{"vocab_size": 1285, "norm": "rmsnorm", "init_std_up": 0.0236, "batch_tokens": [16384, 32768, 49152], "max_seq_len": 384}
MLP neurons of a small language model. Each row is named by its layer, matrix (down: output weights) and neuron, and shows model dimensions 32-127. Each number is 128 + 32 x the weight over its row's rms, rounded and kept within 0 to 255. Numbers have three digits each. A neuron's up and down rows have the sign that makes its largest values positive.
After each neuron's rows, "fires before" lists the tokens most often just after its 100 highest values on Wikipedia text that the model never trained on.

L4.down431:117115118101147135107140135121085141113113187154137156124153112134161114144096121131105202180116191158117111114120119163080137103110112094152192059092080074150127119105112120097090089106141153110157132132074169132063101094190111120085151089179102105143126159115085090126115159092181160157
fires before: "\n", "ted", "ing", "1"

L7.down1019:091156117086120189126119139139142119166149138163099126153116240121115129163150121082160093162166142148101121125034139127210124058123160021142118115177187172129118130072064124152132171141151101117123099127125154172085118112144109079207124171102118104110112196126153101106139158125126117091
fires before: ":", " of", "in", "ing", "er", "al"

L2.down160:135135081116088140134088144154067141110157094129113082051123134122128095090065078136124083139161102151096148152032072116147129155115130126156126131140177124118096123070160131098094062114066130159108124113135122129166144130148100083154120142131136133109029129158132155111157128128099119110
fires before: " of", "ic", "y", "n", "s", "on"

L5.down794:104143137122141136094127066141122126115166143149158140152136138127108128205117139101103163174137135122098102116135136127130123125119118112103143131158106139134109150077116128139135143113118114132125109119137165133138126106116113148174108151132148113146144185099138125117121131127071166130
fires before: ";", " |", "'", "0", "–", "9"

L4.down200:162105173161100131076143129126108189098112132167132152142110145156102131150107109136149085110071092147119114112117078170173141052170131155131179116107083129158096148188197143124128124132139108131080119118099163100138117192192094193172205128197152121113177150163193124184142155179091148131
fires before: "t", "ation", "th", ":", "al", "le,"

L9.down853:089139160144121085087100150063091188124117177160144119139127197140161168160071145166200150124186150099177135107084150120072159103171137079083162116100156122125106152104139179114138149124125107162094107182148150153180108129092126125081177163144087160114119180098134161158103100180135152140
fires before: "g", "ton", "t", "n", "al", "im"

L7.down713:147150138115134132128109157114112074136135208114079174179125155132121098126133135123174142140151096102146089158099147099126126115128186097149130123143096123126088152115153161078115093121126133143178133118124172149162130075114054017098174152080168112120072153112136137152151150087136162151
fires before: "ed", "g", " of", "n", "e", "or"

L5.down951:128201159114115144114129132098101124106137104132130169150184159055078089189103122143180120137154165108112095117074201135169149108181114094135116156167154164135112167168142139147132129133124112097138139135121113123180159076177109120127099173136117152052158144138121066096126147133067132171
fires before: "y", "ry", "her", "ri", "he"

L2.down968:135088170116154119115172163138141103069169116166123116138178146097095106106175171084102122155119120113100138127149121123105155164118133158113090133117113114126135160114091198162113107061148172129098153155096112172174076067031162106153117127128091118133149139139156164126152114130144133101
fires before: "m", "ound", "r", "g"

L10.down818:143183136106167101098139145103128113096225131085134109116180114153111142167198173102099127103099179102097082155197152101159187157086143159132131076107085143125158128159149172149118161134156087118133098149203075146073156118157120081129133069117103123087145158136114148144092129135154098129
fires before: "ure", "ures", "ment", "ur", "ed", "ing"

L7.down645:117114115093079099109141113132140153098080110138084169084090146155120091151160124091139098161192097112133149128130133148125108146147073189127094138189200135175146128076202176131154113164142137081117156091118073129088110184142174219156169105132113153184128182112149129149104147142155142148
fires before: "\n", "A"

L4.down137:137137115122095085179113170138139120125149124143118099106127120129085090128107129116121157117129081130096110158062087082162120083118191133105156132042131091179098147090126153130107131079158051109141112139154096124113135144102117153160120128106116121070144075138140124130124162098146165121
fires before: "du", "duc", "gr", "t", "p", "cess"

L4.down639:118104097104119156133137139137136121130099165060128114155149105115096186103068133095169147098134172134138117113140142134121058136079098076142133098100064153129128128070104147073151103123119207092079131160099113092094161092172094166138071139112119114137159170086118130126114189119159109080
fires before: "\n", "e", "2"

L7.down470:126150191131163178103109144055183068148098136115121156103119128141103152133079153161133139080165186103089142122118169202114109073123139110135093164200124096129144113106196174104123103116089121129077158140132067104165141089125125114057147108081128168084061131159146107184076061175088110110
fires before: "ord", "ies", "ut", "ial", "k"

L5.down758:076086130159141139096154107110130123095140114143111146150145158105101124208125146106117093170156130141093155133095127144130132148178179172139105132109136145088129160095112114158110101090143121117126098112138164115155141100092065139115056112165114145109148126121171104101091138101070158081
fires before: ",", "7", "5", "6", "4", ":"

L5.down574:064071092054169171132136167081131154119103143079130112091114112076146150159100150111084123083113228120107097160156145155128157109130165097139139145121128097161118121134099187077200120103109122123034138152120114176156095109091135125163124172105106148061111147133139122116151152121188189106
fires before: "x", "ased", "v", "ment", "ase", "g"

L2.down512:094137073120211082111113137081139134110108156128142084111110154115095149148118145075116115134107127182171126010068165119186104158126148132120162160113135122129100154074090124137113113154120146133117094105139120128131242083119095148171103112090137155132056074167117098136114167102097087119
fires before: "p", "il", "c", "per", "m", "ic"

L10.down704:075111106162153160131127142081135163088111184168130143132109166142141163081138127132145103124129154166098103167052140180177141095164160159122138081068139106122173102098109146111140124120109094149116116091161124168150137157140145143158147150189129157138142108112195153202098156130120147181
fires before: "es", "ad", "re", "es.", "e,", "o"

L10.down171:093103133065060135188172170076184157142095115172155184127129113122193183123086133084169093149112086150070104138113088152137136211137106091116093083130065112129170156119149163135153149117114119129151155164103160143120120152095096083166174133165158115137151161068137184128064197103120106081
fires before: "°", ")", "E", "N", "6", "1"

L5.down231:040100186128208111098072179135114154110111156091098138121130152138154110148133143053155135126103141117076127116066135185115129054088134128113150174127191130145203105116190126099117083117150124212131103158105110130096142141129118113100159138118087185129047098150120095148177116146122085123
fires before: "us", "a", "k", "rat", "om", "ome"

L4.down426:099095098093144148146131202079142130122145114077077120095106116081103136073076093099071147157208091120127129213053067155153134109146148130201171103152083114080137123112140108083088150087109093142147132160123102042103217121173106132118175125106131161093158068108098145121185170110175082163
fires before: "wn", "pen", "cc", "b", "pp", "ld"

L2.down697:101132116170131118121153123129129116101131112139177151089118110108193055119082088137097160118126083047100106084121123125059160139134167150076138158149128113196127091142071091079088080106146189158116138094078129166094042133104086148106148139096190163117091143142130128097128092132128106134
fires before: ".", " |", " and", "ion", " in"

L4.down300:077116138137162121107148133111141132055096151162104099144167145121161127139127154136083139075159111136158104110108105129146074139161144131072149153094141122111107137125112163102110108091188132115117113116103189129153099033172131182144116139171146142113111154124141152113127123113083165118
fires before: "t", "m", "ound", "ch", "g", "ts"

L2.down385:163125190159098081097175130124161122183104166125169086179153145134140129094143125109130144132065122094119124125128161132078108149177205133095166112130150171101141156113109133152152155088133127128120143152064153192064086121073169097110158116119064128121197137103125074068077129133068083087
fires before: " |", "im", ":"

L4.down926:164099140114137149119113128171120119113109155131114130168178103120127126069124141100138141142114145096138094093109114113058150095152120130180139149160068149150143186084133129123135185160189142127144149160177164140132150099017068127167111048093126108136121209111122136116071153152129092100
fires before: "ed", "er", "ement", "he", "ction", "ance"

L9.down587:065157111115177086096098128098132104063108112153094087133114142192094157128063153103130170150124144150076124134156172116111097097149107174103146143102138109122131075142174156096128134177115121093134094094078111170160131068112112142150129158125171117114061186142114146134154125086142181130
fires before: "t", "h", " York", "ing", "ter", "ts"

L5.down583:197101153154123084150133130136122125111160118133085121156132128169145154212155140099155162091110096090116088071140117149156112104095106072217133134053091117157177130185098109103142131209125070128105126151098141147111106195151123090129148160057173093130123140177160102137149100127149180144
fires before: ",", "f", "s", "is"

L2.down578:204195079134090067104139137116113135098104192133055184139110129134117138105102124142129192141139140130117088156115086143112133088146127138096141133116160108151133134109153054150146137151114146113133157103151162131116148120168206147135199100117138186140186149162112155152092122143068159145
fires before: "u", "ame", "am", "overn", "old", "iv"

L9.down670:151144098086071139111079145146118121114137083113079110121136197106147151118182152137190092156110133157123143098085135088145124125114102100138067127082075153124112145077112155109149155124130059073083129099111092140151087127140065145126155112125142092133124166195119086126147183159097127130
fires before: "\n", "==", "ever", "ion"

L4.down479:118159158102126139074139074095106100117128106141182106155142146096127084134139052110184103095064081132120159113108127161142113067117103195112182068151115138195113168120122127106176171092174178116106103130142143096124098128072127141096160070140114212136118157036143110149072121128121087067
fires before: "rat", "i", "id", "l", "om", "um"

L9.down688:171128147121110088159153190138098156048132113098099108142131095130096140090071103093125149116159171146087110167064119142124124119142140140110085103057121128128090120104098087127050168155102065125131088167147141132123141116167108172150117182019151088041133078081123129098128134078103115162
fires before: "du", "duc", "gr", "p", "t"

L9.down716:107089185172143181147143164124135179146113109135138062168158128185098146196136136109126108087120106117093190095181087102136120113127152097167151159101146088140116128165139092126125118098178095113099147112134115095125098141049105114127144187102148117070107090114122153141105213126135089133
fires before: "el", "ian", "y", "ate", "a"

L4.down79:156100162129104099171094109092111157113079066116104052123081115133110049127114104100094128128163100113093113149110083154073165113130180097121095136139061137129092146068164088118131083117159079104152144179177113091130138095198131143152142098103095154139162090108109085129116202106145120135
fires before: "wn", "b", "pp", "pen", "ld", "cc"

L9.down101:131161199119144132138167128078085111115087167143118157161046130112106112070146103102141089158077122145115127111064158082208082151126138170181059119168146186170132116097101116146120133141130141124122126147144155035110143085176095131123108149126128148157117123115139143114133122170145093141
fires before: "g", "id", "e", "y", "w"

L5.down528:113116116144136113166107189135183169147087143139118159167148056093136101104109116104141141154102131140141122194144164114171140114159110069109146100097095120143094061100046120080146050172160105118127125073178111159144082125099116151098114130113129149049092190110100102157173129146146114129
fires before: "\n", "=="

L9.down952:090165126113081190182161154139127179092174154122149149132125151153137172129100094156218108128125131105155145050121159115135073153117110123117157130140117105110081101108116146127230121149141089125147167145136120151103095104097091092136180192068084139153142122153138090059114098120137142083
fires before: "\n", "ing", "est"

L9.down642:096183085136153124120163124128088132134149104079107161131175156092112100107103123141108140098128177168105106184108087172162086139147108139068175146090182104154206072106176099159052115130093102128105148182119103202102101150142092204155134112135100113105096123141158137149060092106102112096
fires before: "ed", "ement", "er", "ine", "es", "ing"

L5.down220:200131159146141101100129132119191110154102086110096176153160109090137122177077072125146091082127184115109106142158161145175085092096162113147165123186103103120105095119145167113134129086097105170151150150090128132183204099126098126125169096152115153142154119120097119158084130164179095083
fires before: "ies", "ut", "ific", "ial", "ution", "u"

L5.down541:107188094174121128137138131152114149188123114159116129149207102148164118156117168204173126135080125083124137110066146151117067124134179078105138032146086113094084148200078128077132167069136152061111101075099165125155137095185120162142084130154156110134127130135087178116106143145102129128
fires before: " |", "g", "ced", "es", ","

L4.down316:081139112165121114085164133124150135099126128124089134148159116102082144135103114109115147113149126151125095102148071146148107137121130079104087103169185086125123119126110117109136125092138158136134068126080090109180086096154133121150128106136130183101148138157156119163152181104151165063
fires before: "iv", "ust", "ol", "ig", "ep", "ic"

L2.down188:095160157108136102105127076117115097060165147120156147132140109129123093107119129129158120103092122101124146074117081088128134159107147083178138077100138207126139118202120116084169142139082130143113164117096072094125149089168146156030127155106155146158167086134116134155151150163094113159
fires before: "n", "c", "stit", "s", "st", "f"

L4.down986:132166135160067077107161179140127248108106070174117130117120111140169109113111107125080110094162137126163143149082101183134128140128095115118188110125126069116198153148079099162145159130122136144127129121122110110082108144180119184126082120127154060111149115111161114114106095110139072126
fires before: "ived", " been", "pt", " a", " d"

L2.down144:090114101088093170172136101135130073101145138120198097117120100148111158189111117104111104181187154171133087166057096128122083142130121163170068176211120112098139158161127102152079089113084153205110079129180177111153174109154097182121082111156106133161117120137125112115158128092066170154
fires before: "8", "9", "7", "5", "th", ","

L4.down499:092134135183189146154119166176149105134156140166119127168127117070143124188151134107154090116132100117137131121173144092074098153075104093092109168131134123150141104075105148158144127168170149152111100091170129110166224140136105093159159107125152118078094134123138158098106127138155141095
fires before: "ed", "mer", "p", "b", "er", " |"

L9.down133:163111109154076101164109118159157206123096110140129095090121171112179100144092115115118110194141135131147107114118150122130133167143159181101045065120111179125146070113158077103115137174136081075185139132135105133163125106153129144098114058152200098151150165121116160099125104081119111135
fires before: "ian", "ia", "y", "ies"

L9.down757:156122124147099142080127136170129081109164164120151152139166156148148148187104110081149107102100141150171093100153178105144133154104095113170169170118128138065106108156127123079119102105157147131110113150070115160086122155132144149146211123125135101139117127155065157129119135084129140143
fires before: "le", "s", "st", "l", "n"

L4.down212:095101090089147151129140036074131102083157127111127147191182121162174083146105198159192162129157134124085115069122128145107166105183189150111097140219130065141109156099145141164094103109097143111094122120147136151191000144114133122159070125115121143093107153128129111109124117127134126105
fires before: "000", "2", "7", "3", "4", "9"

L9.down636:149180137052123059136109091122096137099151142133112108126105155135102095192023150080142147151104118134155123086083068059167109170095144112131094087139143081141101076120152118099142119120072149119138196106136160144174120110160117149104132113190109127111135102134148126139180088166093113108
fires before: "n", "y", "land", "ent", ":", "ce"

L2.down885:113083146122128123182122085160144092151139161125117161130102153142111134128152151153116095102065157116152085127103157130142155182099114138139192154157100144128147100149146126112115093131114165137153141158080091065107014121115093104071144165126140146155110166154137168068091093153197144079
fires before: " a", "ian", " the", "ia", " well", " of"

L9.down188:071164139131135082146162171131068185067135126115127034118146167172100094115102064100184131158059095126072132125104081095138130106148143155174157126086157132111105104135153101118104112130142133141158115109144064120142125169131146137190086149096122147100131136100122133129147183120140162112
fires before: "ition", "ed", "e", "iz", "ip"

L2.down445:100106157182154117122089113119096184149122136170081187127176148106119100119138174081134098121197083127068121131162132082137108118124184053152102165101166138204179154085161118105135152137161098147140157099116170117113170156138137138098152121129111139178104169147114095111096144112113134150
fires before: "\n", "=="

L4.down169:121108146104149105068136063163102140084083111161201154090125106134099126094165104082126154148172097116162123107133108126165093120125200128153134154082089121164164086091094067125076126181122083111109105115137085182106149116105103101128108097143120170132137179119131112100122109155152142093
fires before: "\n", "==", "as", "ess", "ise"

L2.down674:067140089124121126095116105074147203115147140186184100157160137162140117151133064156157148154113140125120138129088182151088091128144189157165063161186093135115163145123121091139130119082122116123135116150090132125116106115048124142054186180144154095076158127112110079081140158102090074161
fires before: " |", "\n"

L10.down274:148102127105107109164125156150199100183113170045098150133137133135173121161132087123100125102127123111104074078087142135152229119119118119117139155184095092140107082137106102094117065099145151160137082170151084081137126111125122175160099136099151158111129086143142121116072114156134181123
fires before: " a", " well", "ian", " the", "ia", " of"

L2.down244:117060109117176128150104058101169114121144126143190116101089097179131159122115078127123099147131170120155140113137143130113148118150120143118101151120070119140153081129142136101065171173085144129203149108133149165132111120202086125168167132179094131125154115120111112096128145115149095136
fires before: " |", ";", "9", ","

L7.down216:089128160139134111127132172130120081089123125142082139120098085121083058140199159021141123192171144159158124149107098132161143120141152078096096108161104134165158137124134102155075082132156048100151186143097147130115115075165189139101156179158140161132078153112213165125120101119087092124
fires before: "g", "t", "ed", "ce"

L9.down394:196131129104139101081147112164131152187204163160124145100163160200095068087133123150148091139116165184127142088123182130166145122124144142112107134125117166111143077073065085060184137115201104041092125138173120107114088080123147129208128130142110112093127129128142125142071110130068118112
fires before: " |", ".", "p", "m", " S"

L10.down760:123106104117154096085179129142114116114108133117075107133126116133147090159108084099068168101199146146145076149131148095129175076116139158123107142187132102155104145114116123125081114104151085180157146131158100100137142089215103160190109132089043082117162122150158148130117134085149107127
fires before: "wn", "b", "pp", "cc", "pen", "p"

L2.down775:104122140057104096103142143123095172128075144116093154116129143151114135175163152118120116050149199101090126066100139132108153062140161088119086118160102167138114124091086172121087113134108136110194092121068149123084113090065158199090182243166098111104159049137098131111144170149153177135
fires before: "ird", "ose", "ist", "id", "ough"

L4.down914:073132123167145080124156146058121167151140189109141105110157189099165117165103125116156108166165179171149148079130161154113138120167102108110128125155103108150099144101158165107143137070144108159094109112103148179153061163081067168120164090130065174102122166094174106144081131152151137140
fires before: "g", "ton", "t", "im", "n"

L10.down635:158123091127186137097142056099123194104033102161061144124164167147057116136189132101090091126152106173167075095129162132143131076074079164151142165236145082148105115057158163119128167073160114091069098117124150179126116054138108115146116132095143105132119124097135169115157131129134155119
fires before: "a", "a,", "an"

L4.down859:089158124103107149151145155091149083191109147084144063153081111127148105163076151097129117084129155094095164129095086117120167114148178112107164196188112117116118098061117092160146111076113104140154095158108102114191164100114067122129116156099122131135113150088244133074124153146150158135
fires before: "ft", "vel", "g", "on", "av"

L4.down558:123092118089168160106136116097158098104152121081097197168104045121143135103151162136120143153118150125121126141075184121134115152177219105160137119145132076135100175145105109146079120112118154104098075124122165181134064118162162112127036183147066205126149138104135075124158156096077139070
fires before: " M", "3", "000", "9", "7", "2"

L7.down154:109159180105127125161105095137070112112137155166151148143154100117129138137087169108124091159127120091049094133145117100127084099103113159151116127144132077159178116110083110090156190128131148109208104114114128190123176123133142064067097107124114155133073140119142118101127059149179115159
fires before: "\n"

L2.down1001:095146046105127143069144176113138162116176150112139150171107122111040139107120149063165117099163051079116140079092096144133088173116106103175166136117133074130112099107111144159068115129133134136135106120088163075119137132165051079105100159169163123125100110106096165125098182083167156107
fires before: "p", "port", "l", "m", "ition", "per"

L9.down247:106125117170146157072101135151114159130087185137081070069168155136142166134154116089155137102159148172114114122127079133137177060111082108124158129165107104127189101129197061101133133119163143133159076107129075116122126196073103154128103123079129155098102139119115110165141122130094135079
fires before: "a", "om", "ural", "ation"

L7.down245:130127095129160122131142120125080104103099067170111123132154148110150125100090134043087119078143167128094136061092100154172064125121164127107167165151130198129149134146142137136147102169065122124086092182122094132125110133118142129094117144155127111149141099190099131125065107137124177106
fires before: "ed", "s", "ing", "ers", "s,", "er"

L2.down430:163141131112091134156114110128089112118153109128132093142093161140105164064111086079085086131092118140081154099129101193143114075093154123151114149095150139113147097104115105127158115161055077133117141149114144089148121142145158103089107122093138167163120081140142160040155129139145085140
fires before: "d", "f", "n", "e", "b"

L7.down1023:110131120165144151096094187134124124096162116110118123095145146104151122104197116164130125094157181146113118125135112173146133069134092154158102129048115187103176112103124134087168153112109078117131141137138116103201110079131105110122155126086095091078173081147126094179117160127154170074
fires before: "ro", "in", "rib", "ain", "em", "est"

L2.down420:095117144079156121073107181117136099161148146120168149113145165104077128208092133128156089096145212096161147124129122152166114101110177108103109117156101097123107120114117168104137147108156102110124162126150117166130136100106168097081083181117168172152152147073144131092115149156142137143
fires before: "ord", "ased", "v", "ase", "ut", "n"

L5.down330:083088133150101151175114081075114152146151131104122113157125143062103106153141099086094109141174158146130148085131155202199115101160121160122080099092123131126195130160188130090124138160111129135146137131094054129085154093171097138109109103097181144130165140159096066152141127148098140062
fires before: "y", "ian", "ry"

L9.down26:118130050105123128121143105146117078117131161150129120165077113142117125169070150126175065145126149160083111119112096170166035148134163120067101144125131111114128084084072135137142093109151168159155127154150105162121200140154080128124152153121118118136134122138179144125152144100156114111
fires before: "ed", "ement", "e", "es", "ation"

L4.down723:143111107094153110078179129092132123103102107139166117125164138146146083129151152151104104091162101121121164157151178148115134119167146167121163100185093132145117180127142128135155110131152095151127185110153120202127108134140136160141137136106104159157186134135151111146152136110089068176
fires before: "orn", "id", ":"

L7.down1:121080199093142117053157112145083071173105126134082131124110086131108154095109156108173105096096136159084115089156149166117107145094132139099136130132067156135103124093124178099147180057139105121144131092175199124107171138134122149126103153117077129120093087115098173110127138126154129146
fires before: "\n", ".", " The"

L10.down522:138117123088081117158121136144102134174142116079133076113106175117154140136132084134171130109116167203108122144088131114099110145091144089140109153121161073164146124144112106114129123107140124153144086095100137122133171085107155112169110095113168125135116138155107149188142087161085151100
fires before: "ber", "b", "or", "id", "er"

L5.down119:141135138094167149135128153145097118133149131112143096122124119166152148092089140111076101098164174151088116137084070125086148091105143142135112203174100062123081078142155113109145165120123127095072058111124135111061117151126152100153134147129127084098101116184165121116172143135112116203
fires before: "ased", "ction", "cted", "ct", "ase", " |"

L10.down759:105101107151135089120110103115085163101142159124121070075124076143146158141131129092195112110094152140164103154134209140075112111150167118155116179084124109135143116146207145144109145202173086177124143106094174138160126199100120137144068174077090093139118184124167142183115099148125096145
fires before: "ed", ":", "ib", " by", "ff"

L10.down611:065163110114183131199053161087151121154105089163146115186157127068146114128088188057170107130110156127105123103130083167155144084194179078184123143126163100199155103101136141178140107099095169178105091108145163154107090157109142123118134121163150157088136117081184123189114159099081114145
fires before: "ing", "ed", "l", " the"

L9.down272:148129115138107100109144114154107113156133144112184113132147146148057067071112208107150136173113143092112124113069130145167127098165111074193079061105059100082102096064161112139177158092156164144127129095169146142136124148119153121130132096140103124092112096146138091136140175104128130057
fires before: " |", "00", "."

L7.down651:133124137117098185165095103153108176073075176129115133128075139111085082143090102127187170150085142138141137160105125079138094096090130127126087157065139108154158120104159166126098079095173141174131184156101128141168161118084189086141155124064089131062144125191068183157075163131064107148
fires before: "ail", "ition", "er", "ed", "erm", "ro"

L9.down774:068157073156090199146145116156172160162145149104145146138113114138149125156116092188109121112117093158148111117110095136167127156134109123116043064199097121122101160133134078123170095141166103135111167093112141122115087108112117180139098119141128109115126098067162175090135119118149135101
fires before: "e", "ed", "ly", "ation", "es", "ive"

L5.down483:171109150119177124160088187143149124125039165096095127116123179158183162127138202110113102134156156148068083122071123135141049090131098076136057058101147144108168094122089150144118120145153181136092116112105184155143135161140111150121168139114129157096095139097169121164161135160060116097
fires before: "b", "ed", "ter", "gh", "ther", "m"

L7.down309:109166156058159159099116133159095156048148083086105106148144205124113106143119113106109133147124162155132094111122102155145098105197232177225140119179082136148152119106139101130111127130077162099087140114129127131149138074149152157126127124137115100149065154089139204074142187117068112070
fires before: "\n", ":", " S", "id", "6"

L5.down754:090082116178154189136159088070168111129135132120177112090125091104166176136116123076153114134116159142168161154168156150123201144139142125088109117112090130145177061126139119086095142090077128107197197141170146122195069075118144129141107168159141113105131118097151100114145144119133172131
fires before: "ian", "ublic", "ia", "ep", "on", "ia,"

L4.down425:158147104139111118081121124169158131140119118134183114112196103124177104146137121103222184145128091113125203125096056129127111074165134118106125111131130129134157144082163141184119162148151150112147172120090150131150085125133166113076193163111069157127139145124164091141111133145098102114
fires before: "ed", "ign", "c", "er"

L9.down532:146141125145075082077111118131136118157060092176128089143142136140138140173093093083186072097173109133129160169126117132131168073143196095127131180061106083121103074087100115134067117131119032132089102089100119065117106117124094087198146136108164144152096115132149143126161121124112128103
fires before: "th", "t", "m", "e,", "."

L5.down421:118156105063193106088131062095118148093130099171128141195180183136149136129123115125128092122097173133093132113118123169089102108100149101104158185110119074139129120102065102107114085129100119164124117122116098160125158130150110077141125058111152117167160121099171143188153108087160172138
fires before: "p", "b", "ed", "ber", "mer", "ish"

L7.down1018:076126097167180084095175152119157101092127132121096108126112154136183167121122110091110026117137086178097113198095133094163163111173160131132148046159132135144144072159126107117097149181128143149190160108117088179064136124169109155156102163165121123122132130112111130136150134142094156080
fires before: ":", "al", "ed", " as"

L9.down595:145164130115146168159115141148130164126197125131116161161130114095147148150105101178171072172116130161165164111164107099092126148132101050127160166135099120133155145161102146193114094089138156150138177060132154123164193137128113160145126145135158154145155116102115199181122102189096152162
fires before: "it", "ed", "ition", "es", "est"

L7.down77:141093122109136097104125121154087121137163193123150177158158116128042066166116076126094111120134124065096127109137140169099142078094095189135102123159138088096124092151168139088094172171117154119158101163087168188130104167094151097104145150151161159153157159149145153115151104105128176116
fires before: "ased", "ived", "ase", "cted", "ctor", ":"

L10.down146:144117132149106081081119075195110126081063102120168092096097170101130144118063126107149133136059079163180118122133125101123119057136108085114164100132091127086135095122155185067059205130227141098144081138134149166107056099107097166139076121135108170131148110131128145155073155115119137150
fires before: " to", "al", " the", " as", " on"

L2.down305:169072103155116164133126075129123116147103077151114175094183143133108110126113187114131146089092131117147088124124091111113156169081056148203081094157130110166140110109123153097130076087089087106201136077104143119194106071102179191104168165130157167178159131140083114149180158069149143102
fires before: "iv", "ust", "ep", "ian", "e"

L7.down756:083127145102137111170067152184129069184136166153128137170164082143100158133089161103124167140127130105162145186160200128134121135134170173096189105075080090159157116125081114129088127163130160169121117106088132148106108123094056173049099079119147110100129150060124113107167101109177102163
fires before: "\n"

L4.down761:136059072158188152112131086137147087119200150114206124104081087145131211133137132104156101156103155123118149116103144132097158137136144159098080145086005135151165133114127100142076125140101117127179157104148148165173111073165094122119146134141123142167123149103141139112155159109101124137
fires before: ",", " |", ";", "9", ":", "4,"

L7.down787:114072141146141127111081140095090153152141086146138072191165100080125096110140152114120168124089141136114082147158093132140069147138157120099137143138117173150155076133140151104147160110111143085109079175098120102113175091131136082124100102098186122121139182173112186108090113091110124118
fires before: ":", "ial", "ent", "y", "ies"

L9.down851:131149167135145086114147191181177071086096150113138134137133138066133167064104152108120178065155107092126089161134143141124142101119172148100140191123121174106062184108081159149142082157163100156106164133103112133120152156119124136123157113166053203126155111171141089129102134159156184129
fires before: "el", "ual", "ian", "land"

L7.down681:128092106123152140114111068095113117129120126141116117134110132107130102169119145165182183098126113083152148105118094109094116171090032145164134094163099138123101141090142117158092123130146145093147122200174141070089058130105087093121156115141118123134145157145185070124143131090166083082
fires before: "ased", "5", "ase", "2", "4"